python train.py --activation="gelu" --bias="all" --decay_shape="linear"
MLP neurons of a small language model. Each row is named by its layer, matrix (up: input weights) and neuron, and shows model dimensions 357-420. Each number is 128 + 32 x the weight over its row's rms, rounded and kept within 0 to 255.
A block is one neuron, or neurons of one layer that tend to fire together. After each block is what it responds to, as a language model described it from the Wikipedia text at the highest values.

L7.up762 [116 114 123 106 116 152 166 128 166  85 122  85 138 152 147 127  88 141 134  92 138 206 105 158  95 126 165  59 136 113 137 101  90 120 147 117 143 125 144 131  70 129  92 162 172  67 134 152 162 110 106 157 123 169  77 111 126 142 114 138 137 137 140 151]
Responds to: Sentence-final periods

L11.up144 [103 188 106 117  80 117 115  99  81 130  91  19 111 134 143 129 120 104  76 129 168  98 148 125 122 108 182 125 155  54 128  96 122 135 127 128 195 167  65 139  76 123 126 109  99  79 187 124 143  79 151 109  86 100  43 186 170 133  93 132 163 152 148 172]
L11.up454 [136 139 148 146  83 176 103 128 114 171 114 129 142  95 147 162 126  94 134 177 165 130  98 140  62 174  98  83 128 123 119 156 128  92 124 129 123 146 119 107 139  86 120  90 149  64 167 147 178  79 104 112 195 132 106 118 190 123 134 197 139 107 160 118]
L11.up575 [122  95 130 174 106 146 158  43 127  73 136 134 105  85 147 103 186 113 114  94 120 149 111 150  54 147  81 134  93 131 103 170 131 157 202 137 189 136 120 113 157 128 149 120  77 134 112 139 151  62 105 136 160  70  91 117 137 138 121 176  97 107 124 159]
L11.up587 [ 77 116 155 137 131 206 151 115 126 199  87 142 143 132 145 117  73  60  89 120 171 140 129  79 166  79 153 180 110  94 142 118  90 131 115 141 129 113 135 113 120 126 193 104 100 131 145 216 148  86  94 147 119 141 111 180 149 167 165 154 128 132 153  89]
L11.up775 [152  85 129 164 115 101 159 101  48 134  80 158 132  98 137 113 111 120 137 122 142 122 108 127 118 157 170 139 132 121 169 147  71 151 175  84 126 146 121  95  90 181 143 125  76  45 116 165 124  94 151 109 178 102 107 174 137 138  94  63 114 150 125 130]
L11.up919 [152 165 172 109 100 170 215 144 125 168 117 121 138  44 188 129  93 132 146 144 145  83 161 109 173 121 148  85  71 126 142  99 137  49 118  65 183 169 114  82 144 159 142 126 160 115 114 105 159 140 103 131 162 133 124 150  90 177 179 118  99 127  99 134]
L11.up1161 [ 83  69 138 134 158 137  93  72 111 158 161 101  96 103 163 166 122 106 108 159 212 114 106 155 133 161 124 134 101 128 109 153 142  90 229 128 139  98 139 179   0 123 166 135  77 104 168 124 141 106 140  82 188 119 134 159 151 184 133  92 105 141  98 146]
L11.up1256 [100  97 121 149 126 145 123 107  97 158 138  74 151 122 108 183  74 142 111 106 166  49  83  99 120 115 166 133 158 132 142 122  87 123 155 135 149  90  77 176 135 166 168 137 180  84 111 170 148 143 149 125 130 151 165 107 146  77 139 147 135 152 137 170]
L11.up1475 [108 135 104  97 151 173 148 101 129 127 143  62 129 145 134 163 137 111 123  80 157 160 129 101 146 122 187 134 158 108  96 165 145  99 127 132 201 155  76 152 137 120 130 196 138 102 159 122 118 128 138  71 158  84 104 146 154 126 165 136  74 135 116 154]
L11.up1478 [ 78  72 145 100 165  91 179 175 132 144  81 107  78  90 128 155  78 141  79 139 130  78 156 113 164  90 125 180 156  87 164  42 131  95 146 138 150  99  73 180  53 118 125  97 131 133  96 209 153  60 104  80 130  89 165 106  95 150 154 142 151 147 174 198]
L11.up1524 [106 128 122 106 132 158 134 149 159  90 149  88 127 104 151 143  96 114 132 100 178 112  43 138 152 121 161 146 142 130 106 108 151  70 140  81 153 144 152 201 110  99 138  85 104  18  80 115 100 100  69 161 169  79 109 148  69 148 121 118  15 122 146  67]
L11.up1558 [110 145 179  99 129 118 166  84  98 131 137  94 128 140 146 140 126 164 117 125 187  84 109 116  85 128 146  64  56 125 127 162  52  98 203 108  99 102 105 148 110 123 142 133  71 145 150 144 106  65  95  69 189  85  86 112  99 133 101  91  99 140 112 113]
L11.up1722 [ 48 105 108  96 173 195 131 167 118 147 147 105 132 120 104  99 101  94  65 168 185 160 125 167 176 104 138 129 100 119 179 146 102 130 171 116 168 153 113 140 194 200 103  98 118 106 142 165  94  70  61 154 166 127 157 157 129 158  92 122  57 101 136 101]
L11.up1783 [115 103 169 173 149 155 118 115 111  43 117  98  82  93 156 131 139 123  92 132 125 129 115 130 103  40 149 115  51 109 140 190 102  25 154 177  80 122 145 136  95 165 114  81 170  74 131 107 155 164 111 130 184 167  50 172 145 135 171 154 100 189 102 116]
L11.up1817 [ 48 127 120 160 142 170 192  72 123 128 103  88 127  90 137 173 127  51  92 107 125  98 119 119  99 140 121 161 151  84 117 189 119  83 140 102 160 105  60 133 104 150  77 154 156 132 106 155 108 144  55 129 154 145  93 152 118 113  99  77 155  96 142 112]
L11.up1929 [118  83  87 136 130 107 153  96  78 174 126  68 123 153 145 116 102  61 109 137  89  80 165 161 156 120 161  71  50 115 154  82 101  88 161 113 169 154 173  91 125  82 116  42  91 149 146 144 137  73  73  95 179 113 114 121 125 116 173 112 102  72 101 118]
Responds to: Table first-cell tokens

L11.up20 [101 126 172 182 106  67 151  96 126 115 109  77  89 165 152 114 147  90 130 113 118 155 121 149 138 106 150 129 162 145  99 141 138 108 113 171 148 174  93  97 122  84  84 180 167  76 160 148 140  83 105 104 153  94  90 112  69 181 115 107 122 142 107 140]
L11.up83 [ 96  78 112 131 160  95 128 124 117 115 129  95 114 140 197 136 118 129 121 101 158 122 139  74 123  76 150  80 128  97 100 118  99  87 117  86 147 136 113 122  34 160 126  55 139 102 125  90 161 108 101 107 158 107 137 124 136 195 136 161 172 120 131 139]
L11.up293 [112 155 155 106  82 177 162  50 106 143 122  80 123 175 193 136 129  72 173 160 124 162 101 131 165 104 160 130 155 124 179 138 142  96  97  83 132 164  97 178 141 155 148 115  92 141 126  77 142 120 117 132 105 152  92 115 193 165 189  94  76 155 134 105]
L11.up715 [ 76 100 145 111 143 132 130  99 151 203 146 105 119 189 154  87 130  91 159  97 114 143 130 123 134  69 101 109 132 139 134 122 158 112 107 100 129 117 120 144 104 149 100 159 123 112 177 145 163 146  80 122 162  47 113 172 119 157 175 133 114 149 205 144]
L11.up800 [151 135  91 118 121 153 126 125 168 163 144 116 147  99 105 107 105  72 164 155  76 100 122 135 169 116 126 164  90 153 151 111 201 113 106 120 158 165 108 110 113 140 116 133 120  91  96 126 122  37 141  98 164 101 100  90 125 136 183 129 117  97 114 134]
L11.up853 [108 130 165 120 172  83 128 101 161 101 102 121 123 132 116 102  98 134  91 137 142 137 116  84 138 113 157 113 136 127 136 178 126 117  86  70 111 160  95 114 139 104 120 168 155 127 139 135 159  82  68 158 140 108 121  97 121 198 146 100 108 199 111 162]
L11.up900 [ 45 110 188 169  94  92 109 162 165 161 155 114 161 142 181 140 146 177  90 142 109  78  76 134 114  59 155 124 122 105 128 145 129  87  97  86 105 106 120 145 116 110 128 117  90  86 174 162 147 129 138 110 145 103 127 176 144 153 131 167 132 115 126 129]
L11.up1029 [116 139  94 132 106 114 156  81 143 180  80  70 126  68 166  72  78 104  79 117 141 166  94 164 135 104 111 144 129  88  36 143 179 159  97 152 135 168  85  71 152  92 141 170 141  51 129 118 174 142  66 133 114 116 133 115  87 163 129 126  51 117 186 140]
L11.up1116 [ 88 129  90 113  95 124 147 127 130 129 151  89 154 101 132 102 124  78 130 155 101 182 117  82 123  99 130 133 121 131 167 142 153  93  91  73 160 167 108 153 138 149 127 113 165 108  98 180 158  64  77  89 176 115 120 130 101 157 153  92 145 107 169 100]
L11.up1118 [ 90 122  82 118  73 125 189  95 113  81 143  62 171 150 175  87 115 130  78 129 123 104 147 172 135  82 144 170 162 126 105 143 125  79 157 117 137 149 108 125  65 116 180 143 120  68 176 160 143 102 107  64 109 119 125 122 147 180 142 163 168 107 138 123]
L11.up1271 [ 81 158 110 131  79 126 163  88 155 127  94  85 109 118 128 190 100  67 104 109  87 169 191 170  57  88 130 148 115 124 137 139 135 135 117  74  95 141 112 143 112  90 123 135 176 134  90 155 160  74  88 114 152 104 134 110 116 162 128 185 116 156  94 139]
L11.up1338 [ 71 100 133 158 111 177 149  62 144 137 128 106  89 152 139 177  96  61 137 148 110  89 111 126 131 121 113 150 106 126 139 152 157  97 140  75 150 120 130 112 126 182 137 131 157 110 127 138 116  93  85  89 138 108 153 101 142 180 154  93  93  91 167 110]
L11.up1374 [ 60 152  89 141  68 177 138 174 139 123  52 121 180 116 143  77  71  80 138 130 121 149 106 140  87 109 130 150  98 124 167 110 159  90 150 129 142 147  78 131 112 105 128 184 183 133 134 100 152  95 122 137 140 135 119  89 121 101 180 219 117 182 179 107]
L11.up1415 [ 89 160 138 170 134 136 151 120 135 150 126 115 136 154 204  81  92  85 134 158 144 158  84 118 155 100  79 135  69 103 163  97  96  89 165 109 119 124  64 222 162 176 106 155 175 139 116 189 148  94 121  99 190 103 111 135 169 116 152  89  84 124 113 116]
L11.up1479 [ 74 145 130 128 145 148 107 152 132 190 114 123 138 162 190 110  83  72 174 104 156 127 151 135 172  74 139 148  81 120 116 172 123  99 145  55 146 172  95 165 130 150 206 159 190 106 125 187 128  71  91 120 153 167 145  82 117 157 143 136  88  98 170 138]
L11.up1991 [133 140 105 145 139 110 131 105  99  96  73 108 190 136  95 162 116  75  76 200 101  91 175 149  77 128 139 150  64 117 137 168 141  68 109 114 124 134  98 128 122 187 106 186 156 124  98 167 106  58  99 135 140  95 183  77 167 174 187 133 167 134 119 116]
Responds to: Connectors after noun phrases

L14.up1521 [ 89 133 105 115  96 143 144 134 116 179 112 135 129  78 130 194 101  93 156  93 191 136 105  92 134 115 127 177  75 125 175 145  99 164 141 175 145 123  82 122  87  98  96  69 156 104 101 113 136  98  66  89 101  96 152 133 181 162 125 156 141 123 151  81]
L14.up1653 [ 77 125 112 170  99 142 136 100  96 147 116 125 145 131 167 161 119 103 112 152 123 143 130 145 129  95 109 171 138 154 163 134  76 165 156 132 163 133 128  87  78 127  93  46 124 117 107 135 120 127  92 114  97 152 168 136 164 197 120 162  82 118  99 133]
L14.up1957 [148 163 151  75 129  92 196  88  99 139  72 118 115 142 128 124 100 109 130 131 181 145 126 150  52 144 155 157 111 112 142 170 100 128 172 194 178 182  99 163 121 128 139 133 104  92 148  72  78 111  94 118 106 174  67 148 157 139 186 104 177 127 187 104]
L14.up2039 [142 142 158 191  89 176 161  99  70  88 128 128  80  85 132 155  79  77 134 135 150 100  76 130  69 157 149 116  88 122 128 115  95 131 155 140 105 168  67  97 143 149  83  85 131 129 118 107 108 103 116 107 135 120 133 176 161 112 102 126 194 120 126 115]
Responds to: Table and infobox headers

L7.up716 [129  78 154 134 102 144 106 141 138 173 155  43  86 141 141 145  47  97 129  84 145 164 155  82  83 137 135  74 153 129  93 111 111 118 167 107 155 109  71 131 119 128 138 169 227 119 173 147 130  56 101 100 106  68  85 107 179 173 108 136 113 156 215 134]
Responds to: Paragraph-ending periods

L14.up190 [152 137 139 162 134 157 150 167 163 136 111  76 107 164 183 153 132 158 123  45 171 175  91 137 112 154  97  93  95 118 111  66 135 111 100 105 154 122 114 139  71 154  93 125  90 107 125 101 137 164 113  84 163  71 130 121  91 173 130 130  94 123 136 159]
L14.up888 [110 103 160 111 190 130 127 125  91 127 118 160 133  71  83 128 111 142 149  54 143 146 127 200  89  89 143 125 101  95 120 119 124  49 145 140 116 141 159 204  97 126 172 152 167  61 189 128 104  74 122 101 143 126  66  92  78  83 147 120 111 139 163 153]
L14.up1155 [ 73 150  96 100 166 128 127 155 125 151  95 134 154 140  96 112 131 100 105 133 144 102 165 114 144 147  77 129 132 129 137 135 129  92 138 169 124 198 130 154 101 144 157 138 158 111 119 111 110 172  96  91 161 107  50  89 103  79 189 187 141 158 167 152]
L14.up1927 [112 136  95 103 190 166 168  93 106 145 139  57 115  83 165 161  80 143 114 128 157  97 147 113 159 147 181  68 128 125 147 129 121  56 160 101 108 143  95 198 139 121  97 129 114  75 182  83  93 141 148  84 141 126  77 126 136 143  82 138 149 104 126 184]
Responds to: Word-start fragments in lists

L11.up17 [148 124 134 112 119 147 139 159 148 129  90  65 128 142 105 191  95 155  90  87 165 116 190 157  92 117 113 153 112 106 104 168 130 132 109 123 144 168 139 143  90 154 135 118 195 138 101 114 185 120 105 124 107 112  90 123 140 172 187 145  95 172 168 122]
L11.up230 [138 100  99 160 170 168 125 121  70  85 122 104 156 139 131 162 186  86  92  74 137 140 171 130 102 125 128  74  99  79 130 132 137 156 187 145 172 178  94 101 119 122 156 130 117 119 186 119 144  51  73 154 125  95 146 114  72 155 150 107 115 115 109 157]
L11.up298 [162 112  76 139  92 157 114  90 157 119  90 118 116 161 127  87  93  68  87 104 148 124 124 121 135 132 139 141 130  91 122 124 109 107 119  91  83 139 136 120  60 148 100 171 125 150 127 107 194 135 174 128 138 137 158 146 165 162 126  92 141 141 180 128]
L11.up335 [ 52 108 104 182  96 180 169  77 102 120 134  29 116 105 114 147 141 182 112  63 129 116 127 172 120 109 192  90 180 121  63  95 132 148  71  99 183 138 109 181 100  88  99 197 196 112 130  94 132 102  87  96 149 123 100 101 139 121 116 110 115 173 167 115]
L11.up409 [ 36 112 128 155  94  93 101 144 168 114  77  84 184  75 190 149 118  87  85  91 114 160 118 199 122 123 163 142 105 112 108  91 122  93 155  66 144 109 117 168  98 158 171 128 153 146 140 157 138  88  91  60 129 182 102 139 107 186  71 129 175 109 109 101]
L11.up486 [116 112 147 132 150 146 148  80 198 167 132 110 165 144 175 150  99 109  85  74 137 159  92 175 112  83 135 138 117 138 116 135 112 100  72 100 100 140 130 212 127 154 177 127 132  64 115 141 164 101 136  98 161 133 103 108 111 139 119 119 163 162 129 129]
L11.up603 [ 90 158  63  87 108 179 125 126 141 119 160 119 117 109 170 166  90 122 141  51 135 111 170 166 105 150 120 139  81 172  98 175  82 110 112  76 169 142 147 155  98 104 134 129  88  81 110 116 182 140  76 158 148 125 128 118 124 152 149 143 146  74 148 153]
L11.up664 [128 102 127 111 131 129  90 125 120 133 104 122 151 121 160 217 126 105  79 136 189 111 110 134 110 173  96  70 151 139  92 132  99 115 158  87 155 101  65 110  93 163 127 142 169  79 172 129 128 104 122  95 118 147  32  89 126 128 133 145 113 132  93 139]
L11.up922 [116 141 126  79 163 114 100 113 125 148 167 107 132 144 172 110 113  83  95  91 144 187 119 135 147 148  96  93 138 121 105 141  74  87 123  52 147 178 106 168  79 121 141  87 137 125  61 153 151 130 127  92 157 151 132 159 160 111 131 147 144 102 148 145]
L11.up1402 [122  58  97 134  92  93 168 110 147 112 149 128 125 105 149 141  69 114  92 100 122 117 148 136  94 127 190  92 129  88 127 113  85 165 133  95 189 149 120  77 114 142 131 130 116 133 124 192 203 130  45 120 141 133 113 162  89 148 190 121 143 169 157 121]
L11.up1509 [107  71 106 153 109 183 153  91 143 162 175 106 123 130 124 113 127 113 127  96 115 143  92  94  84  90 185 125 133 128  70 124 111 104 114  92 184 198 113 166 156 110 146 112 130  96  92 114 186  34  81 126 134 132  84 107  96 140 121 169 156 140 171 128]
L11.up1539 [ 96 100 130 135  89 112 104 100 133 117 167  91 159 107  97 165 115  64 131 115 128 141  85 109 129 121 169 136 158 134  87 126 109  71 113 136 181 151  85 106  52 117 177 115 153  60 170 113 215  72  96 140 143 149 151 105 114 136  76 106 120 202 149 126]
L11.up1562 [148 113 116 142 164 137 214 116 118 105  99 114 142 146 180 181 151 158  55  22 136 132  95 102  78 161 112  98  99 135  66  97 126 123 153  80 165  80 132 173 171 124  65 166 125  86 120 130 128 114  85  98 167  84  77 118  63 147  76  72 118 123 178 155]
L11.up1688 [114  92 158 131 130 199 153 114 150 104 113  90 140  97 164 109 110 101 115  54  97 146 102 122 122  49 157 127 163 100  94 155  84  93 112  70 184 127  71 124  71 142  88 195 157 120 194 123 160 103  85  66 160 119  91 172 125 205 153 193 134 165  70 126]
L11.up1693 [ 91 159 145 137  73 112 171 113 149 125 162 109 104 172 192 168  74 130 131  42 177 107 119 120 124 148 117 117  14 126 112 110 102 109 113  98 121 147  74  84  64 128 175 129 163  99  92 128 104  61 156  40 194 102  88 138 106 142 117 126 118 137 213  84]
L11.up2015 [ 95 129 135 130  83 152 190  76 145 146 106 119 138 140 174 175 112  98  81 134 110 165  99 133  95 133 143 149 162  78 119  61 101 112 136 145 136 163 106 112 106 112 120 110 113 130 114 196 126  72 118  87 165 180 166 115 122 107 143 198  99 141 127 135]
Responds to: Sentence boundary markers

L7.up1951 [129 104 151 188 177 100 179 193 134  79  57  63 114 121  89 116 108 109  80 114 188 110 109 160 165 125 123 102 122 130  96 136 110  66 190 114 144 143 114 155 122 140 155  53 111 124 132 114 156  75 140 172 189 121  97 126 186 127 130  97 114 151 170 191]
Responds to: Track listing row numbers